Part of a small language model's weights.
Size: width 192, 2 heads of 64, MLP 576 ReLU.
Architecture: LayerNorm before each block, learned positions, biases, tied embeddings.
Training: a variant of Muon for these matrices, 132M tokens, 8678 steps.
MLP neurons of a small language model. Each row is named by its layer, matrix (up: input weights) and neuron, and shows model dimensions 0-191. Each number is 128 + 32 x the weight over its row's rms, rounded and kept within 0 to 255. Numbers have three digits each.
After each neuron's rows, "fires after" lists the tokens most often just before its 100 highest values on Wikipedia text that the model never trained on; "fires on" lists the tokens most often at its 100 highest values on Wikipedia text that the model never trained on.

L9.up259:131117144075090185114117088127171112131131126208144077104129171163131034110132148142133121160160162087165128130105102149055065143164076166222098097154148146127131131143147128100126117130091148122183156155145137122118138170146126117095134053089135063114159112108174118117050130106136122138157217172137107125145156099133050083167063135123100123123125084090104148152127122116138189129129137153073137079141121144087070167136114109138079159114118140176165100163163098099170158066140121106100118117164169178120123113135199116137123159150129136146118112133185129152125169122116117083
fires after: " inv", " de", " bel", " qu", "qu", " me"
fires on: "est", "g", "ie", "-", "el", "as"

L8.up470:144113120069122169062100126163151158196130124085046133100096129094100112127082144140141177123063155138155155099105188141120098120101194162138025081122142095126127125132151171174163098155153160106155124169123123106202119089122171094157123140099146141096077148135093111113081146166043119140167138127177138054056143158127155100119181107165125145128172102197101137195136141066151114079147152176140115128076132151140139149111145103088097144129082183119115139142141097132149127162132141115115109103153125113079187093096149129112155147116138117147105122167107150072137171155140154106
fires after: " the", " C", " Sw", " W", " to"
fires on: " G", "ed", "ing", "le", " that"

L11.up90:144122180142168124149143092111121099173138067110105138100089113070196122150134073125214152087155129132113102141128141114106149127168095149135181097131193167059115111163115150147124095120160187091173079113106092104103191152159094134090107145062122110111137162137149162102111089143085142162150110158129146170097126087125117138114211142141135089179127174155103136098196139162159067147086097079192133143119172121125110063150121139108145189116114103114126101094160144124161102102104157094172148135102111158103158079164161107130087133093092082137131147167143113209120103089102069147
fires after: " ", " The", " the", " (", "oph"
fires on: "1", " g", " of", "at", " s", "ist"

L9.up351:148048092092150048144130088141078125130124120118142090141112114144165078087125146116164156081118139137121106146139122133062131125101094157153115114163150152177072124179233151110154108111105093115157082111109137087138154137115147096168168158074083133091149104174070135177114157108147072128133112120141169158101099064123104154118147111110157133165176139127054144099116124145110140123118107146126151144154095143131099152120111063076115095157117104168162222127194147134146148151149137127183147172159111197162162117053097150151126120141173070154147106168050146137103096139145155136
fires after: " en", " d", " w", " dis", " J"
fires on: " me", "ed", "v", "ord", "on", "erg"

L11.up261:147111148060144109187136157125117123130140062134145152139136115151089061146138210139109106163156168095076131086136127158089131114101111216141103196133097101189133157135129140150142147190134080096110146124160105143098201141087100097108154136124124171133158104114082149147106161056030095111152118138125113154127100115183086126104125145169117145155163112180055157117126160066101147152148103101137153128147085131159123147114083112166130143125093095167127104126138173065158160078187106164115134081093150118140113111092130183120124084164128135164160108113134122086166129062195142100
fires after: ",", "-", "in", "oun", " and", "n"
fires on: " ", "ter", ":", "2", "0"

L6.up374:107113219136151120141104125095108159155125120125039112145172133068098093141160087147117172150141155074110096136152119086179116117154135147142153117162157138184018117166111102110100067142036111076118088112134149129090114143133122115127134151158085125169177149137137139150142160148058199147100141136125129070105106148121101172168151180146131102138110114112139115112168123083144142136131134130169128171197085210136199092103079111155129130109140080103105184136174124150133130091144093172172123125168150186082164087140108169145151134121147111078141092143121119097131081110110115106
fires after: "\n\n", "-", ")\n\n", " O", " Born"
fires on: "=", " •", ":", "cc"

L6.up192:091122158121131092085153172121097139079113114069161148126137091211095165150160140076090123199100118119132107080147117216172142128121146103136150114130138118113097134170119161111099126170157057106140124128139129141109157137159136115128167150131163070140113093083126143172125159145158103127108187129121098110135141151151132102089127135222104122113117136097119095112133125208094139177132107185133084150170084089085148127116150078092225178083105104057174137172145103082131113106104135135086150100204126122111143107117122141160140105093107224138118169099114105092125135156176113085
fires after: ".", "-", ")\n", "\n", "|", "in"
fires on: " M", "-", "um", "em", "is"

L5.up173:098155170210118139127151158147120117092102089125160156147121113040134106120140152147183105113127181148130145171067130135120119124090087067132124124115121086067104112150149044125091100150088129086105085157092162092106188199177193120139108174101150113109060139173127116167163138120131100180143169093145152126127165129144138198128111114114175149116198127110125092154103106128175126139134111162144120108127128185129102162190058139107106147131148131138180064123098080129078106081084099138113135152105102171107115118090156196069191144125121098157128151137082102155120161111120148106
fires after: " ", "1", "."
fires on: "3", "4", "7", "5", " |\n", "2"

L6.up184:167046122105104106121123134129122107143145063126096138131091124128120103094158134145106169124135115170130110113146150148072150111106098133102075132126211101166121089147128117166088131139104178099108153140130118100102098133109109097139124140110150157180163096074090192156128189104150208143028109118114127144114103125171121103110084152127101114106156233148143122077125133116148175106138108116138168144206101120155130077151130206166148172097114112105129115095107089092114159175136125108161130075144162203095122092155132178169189145149168152114173114164163061157079135141096124102
fires after: "\n\n", "-", " H", " W", " Ar", " Bu"
fires on: "=", "istor", "ebsite", " cult"

L5.up204:131193126177117138072191057116153142154178086101070130170110124100144096179164104051167140114088118088144139111138152131167114163136130112119125105154180083085056106168156114099099117133107136128183100158102172124079104115095137149121179157135101140200143168113117125205143078118086111166148141120135169168152151115095127152116122125163199169119072168144161134189087134084088152141079101181146117161159102144158137134143114078128105136110109153127135193135123153098120179104071141162127102093198121066106098111139097109102126115075183121096164154092124125107121092099095138141
fires after: "\n", "-", ")\n"
fires on: "-", " •", " la"

L9.up490:117128124164118136153160175113114141094119121104088145093079188032188107154122132125140052144116133153109106090126191168166144162104097154122130142171119115089078142110148140127055088182135075135154112154110103157126152135090126115130152138145166113126112105140150102159126162098054135118107186120159096125136147087173135147066169116157146119158153082110177089119181119118140105079140171111178136067183176142106071146185127126140181140147097120072105130070095114065171195124124142139175142115141203154105129091155114147088154117100125145107140123058160116105082142131086170158
fires after: "-", " ", " |\n", "\n", " im", "–"
fires on: " •", "t", "9", "8", "|---|---|---|---", "|"

L9.up11:143140139171095141154092183165075154131178135106121152095176125125087145122146055130139110139141136179085108055080123141107108156112075128099127139138117153116089101162130169087108152178113128072154149169132115073053121131127077086119120154132123072171165112124124136107150116135122135090092137169127182023041120150123072103149131109083125160164130152155110107099129167169136142144165114105091144142159183108130096134180114144057170117170204114119168099116156119062167168168121153151125104160052139130082120136158122144083114112179152120141159088143114082111149169156115163114
fires after: " is", ")", " was", " =\n\n", ",", "),"
fires on: " a", " and", "A", " -", " an"

L9.up183:146152124121155174141090143098174077145128110135114107115163138077127171129133076111103106131117145117113082111126121138129125119107165112117131160069095123155146142122106096131155163152153130090119091112127084123165195175171238126183153178090151197102103098195139100129131100143125133133071132142081202131061162093183088091135124148091141144158120106098134154115157097160132152118115062171090110151142136053191167156184089190129138095157136095111164088140128100142091102161113145073109140123154145132114126110123079201148051112099095088109084124098141165122151123180162167094
fires after: ".", "7", "3", "9", "0"
fires on: "9", "8", "4", "5", "3"

L11.up464:111116192078136183126123194091203118134136116147124109126153081088088133174132139105128148123119135113133075130113115093160081195111116165139143105119128057148085127105104208072077100162134128122096110118121179151162185081139144154157103101140142136175150124085162160099118066108118157133116117140117112105070151100122066102165114157074104105123139156209179130150112126166112170117132139108124157172172182129134185117143106124059178117133160097111191048130142070136110124151145112157084130106123168088165193084128169141187105105099138092126091161153119116147098109128155123082
fires after: " f", " F", " B", ")", " was", " is"
fires on: "ul", "r", " an", "ir", "ar"

L8.up559:145092129112191108127102163146091135099146103115133145123100131109167118134156145115170080105086175089074130145073126158121060107126111139116124120188115077169155098118104105125117125157147097047114115146180137130117103078071121139198164143086097145109103104107166130101175093128209065154174159116150138097140132167133075137129075162153130109209108127179160151129123155157132198166132128119115108165139172127016139091129138178136140148195134193082126154110173121101103084059176122130120174101149124146134158147120051130165114091114125103153110136103086127144105144136106116127
fires after: " c", " ", " a", " C", " A", "ic"
fires on: "ut", "ud", "orn", "um", "ust"

L10.up146:129139199090109186112072144125096129141162059137083169148158140121130146123105116153170091124100205100144154093167077131116101135101122118062051079106107143099166153102110126109150138118110137113118173108138158158079124107094051106149156122079086125090137117080124099168102175125157078127143103144128139102159139124144167183099184131098148139173113145188108148118124100046160126161061073142117133121105130145135127137114048117131069167137103116169176123125111162141196155125138115136159156120123107158131153102084075132173085183192201137146153100156169160135116155167159153118
fires after: ",", "1", " ", "9", "2"
fires on: " ", "9", "2", "8", "1", "0"

L6.up326:167104145157173119153186178104146132113095088197151068133128133116142151140137129158167127173091082106128104127093146163134133170067128073174086086146162113141090081146146101123117098156063144132158111102059109108120179149190182200181114153125145104136084133127056109118079130118151107108093190139112182150160178135162058149168109114152102108089153127164111124147109146119173158159105128112168130136108108184148094121132026123113167151120140128098166105153101078086099133080133168083165099110092152145126145095106111158109143176072108135117116141180075119100105115127141186106
fires after: ".", " |", " .", " ", " +", "2"
fires on: "7", "9", "1", " —", "2", "8"

L8.up370:147129182095128114111133113122097144148167141132116144181160112110112135203125151124129184076148089099190151122189152109115189123163124128207137093095155105181097110105117158144164172095122129171175114151149106166120140114090110057172140089165170111087137124114116119077083090102102164159167147158072176070149124121128106111121163133146125120137151075107143128155133137113150126164182079151049161155092134104123120119078120140131165104097138058131103116145098080118152192092074148111157127190114109143106135157163158106093143085174112138071068171159122144041110129133082151081
fires after: " M", ",", " V", "us", " in", " tem"
fires on: " New", "l", "all", "per", "ill"

L9.up24:172102162122146134146177146122111119178162091127098135092102119176135117132086131108141176101134116133167110192074117123101126085108173123163111053066093175138132160156130135097154109105095156112097127204130124102164176137126074113173109150193180152123132124114152158096174090103108085131167131149104125170103124085119112168166090097089164068142133102133122122091168148118112132136129165151199154144096103120123134071124113125203098164124142155162168150157143087056139133074132116126138166178052114155205112165136072107101055071110185082131086127121117179109146143096115119145
fires after: " the", " D", " Fl", " most", "″N"
fires on: " s", "et", " un", " of"

L9.up159:157123121122178212069159125144060139109068134133201097156104152123137169142093108099140145153137066091110086139133195150158112094085116102130116116106170124062121101168049160105129109097096170127117106192127123101125104149163151138103165133184119089135139160145083176137186070092168091168157131117132087105087150182115183115125146144125124092143127144096102170225119133094099141082131157160176156130124078131112121090144139161131193129117133145123095142151099109077113125172071161108174150160164122140153121129135128171098083071130145099104198121144127111093108105098086162124
fires after: "1", " ", "0", " the", "2", " The"
fires on: "0", "9", "2", "1", " ", "3"

L8.up288:096120129176126133169159154174085136165136116192104160114179126118123133135146099083180107146126146117133135162157111165056193118063019121121106123099120195179185134128149094148117182118175143144178105143087116097106133138159108158128096209105132098126090155161093138147070130110126118134102149103102059171149130089157104155134125169183133114098100149123051145125098181089097100116101137141127103144101122137111126114117048139178107170140103115152195044123133126096193082158151131092128114108103151133103104135123106123108150168142101154114168071155097135138108119138126208131
fires after: ",", "0"
fires on: "0", " ", "5", "4", "1", "3"

L6.up217:087137117039090130192144089145103110150124161101097105067098102170133119115091116136117151144071164137155148124146003112124081117089169093132107102061097120115204119128119081109164098103134198142103111190190146129095147186178161165134157146139114144118165151166096117179131145161101163142103179209114154134198113149136158119149077151164170127100131124165106173095183112133125157140161074139118107117107113130167110112170099143123093125081126131080077150095170147113077071127125135144152106147122106134147142167129094090128126153069109157123140109100081142122126149148108165114
fires after: "1", "4", "8", "6", "0", "3"
fires on: "3", "1", "0", "7", "9", "8"

L3.up552:109111154124143121092138125127163114141135151105130116137155143157092118165095104088075150139099181103068100113159094088160113129119188144122106112061079136146035143122144128094110121108072127104073104104131148104172137086154143133197152131077143108173086167142146127232203124126170100168154181089165126116127098160187078075140075146124177051133083106058121143143130139122156142150130125139171117161122125157152200099122120143121126143127146067153122168134089142108156203120150152157154159147112142157103123120117107063125084097159086158078109193142118159098125164147153101126
fires after: "\n", ")\n", " (", "s"
fires on: "-", "T", ":", " st"

L8.up552:149138159110111083147124134134149186150165148114129096129124136087061081158132124171098193144178088148174089113143137108078116194098105097113148133139171134096122069089154135114116076141125144116112156099143113099162147137226207161186123165160133101151145165102149116125161134089119175128088152080132164107133174067196121168102089164133105165152181095166127039131160097135131133091146081107201104116120080116126139057173118161121122143127121108068139119112126040114128105083133130110168085129138144134126107131140121177093174120076155112132137163109103114156086108148089107167
fires after: "\n\n", "==", "Personal", " W", " det", "ly"
fires on: "=", " career", " life", "History", "ebsite", "ography"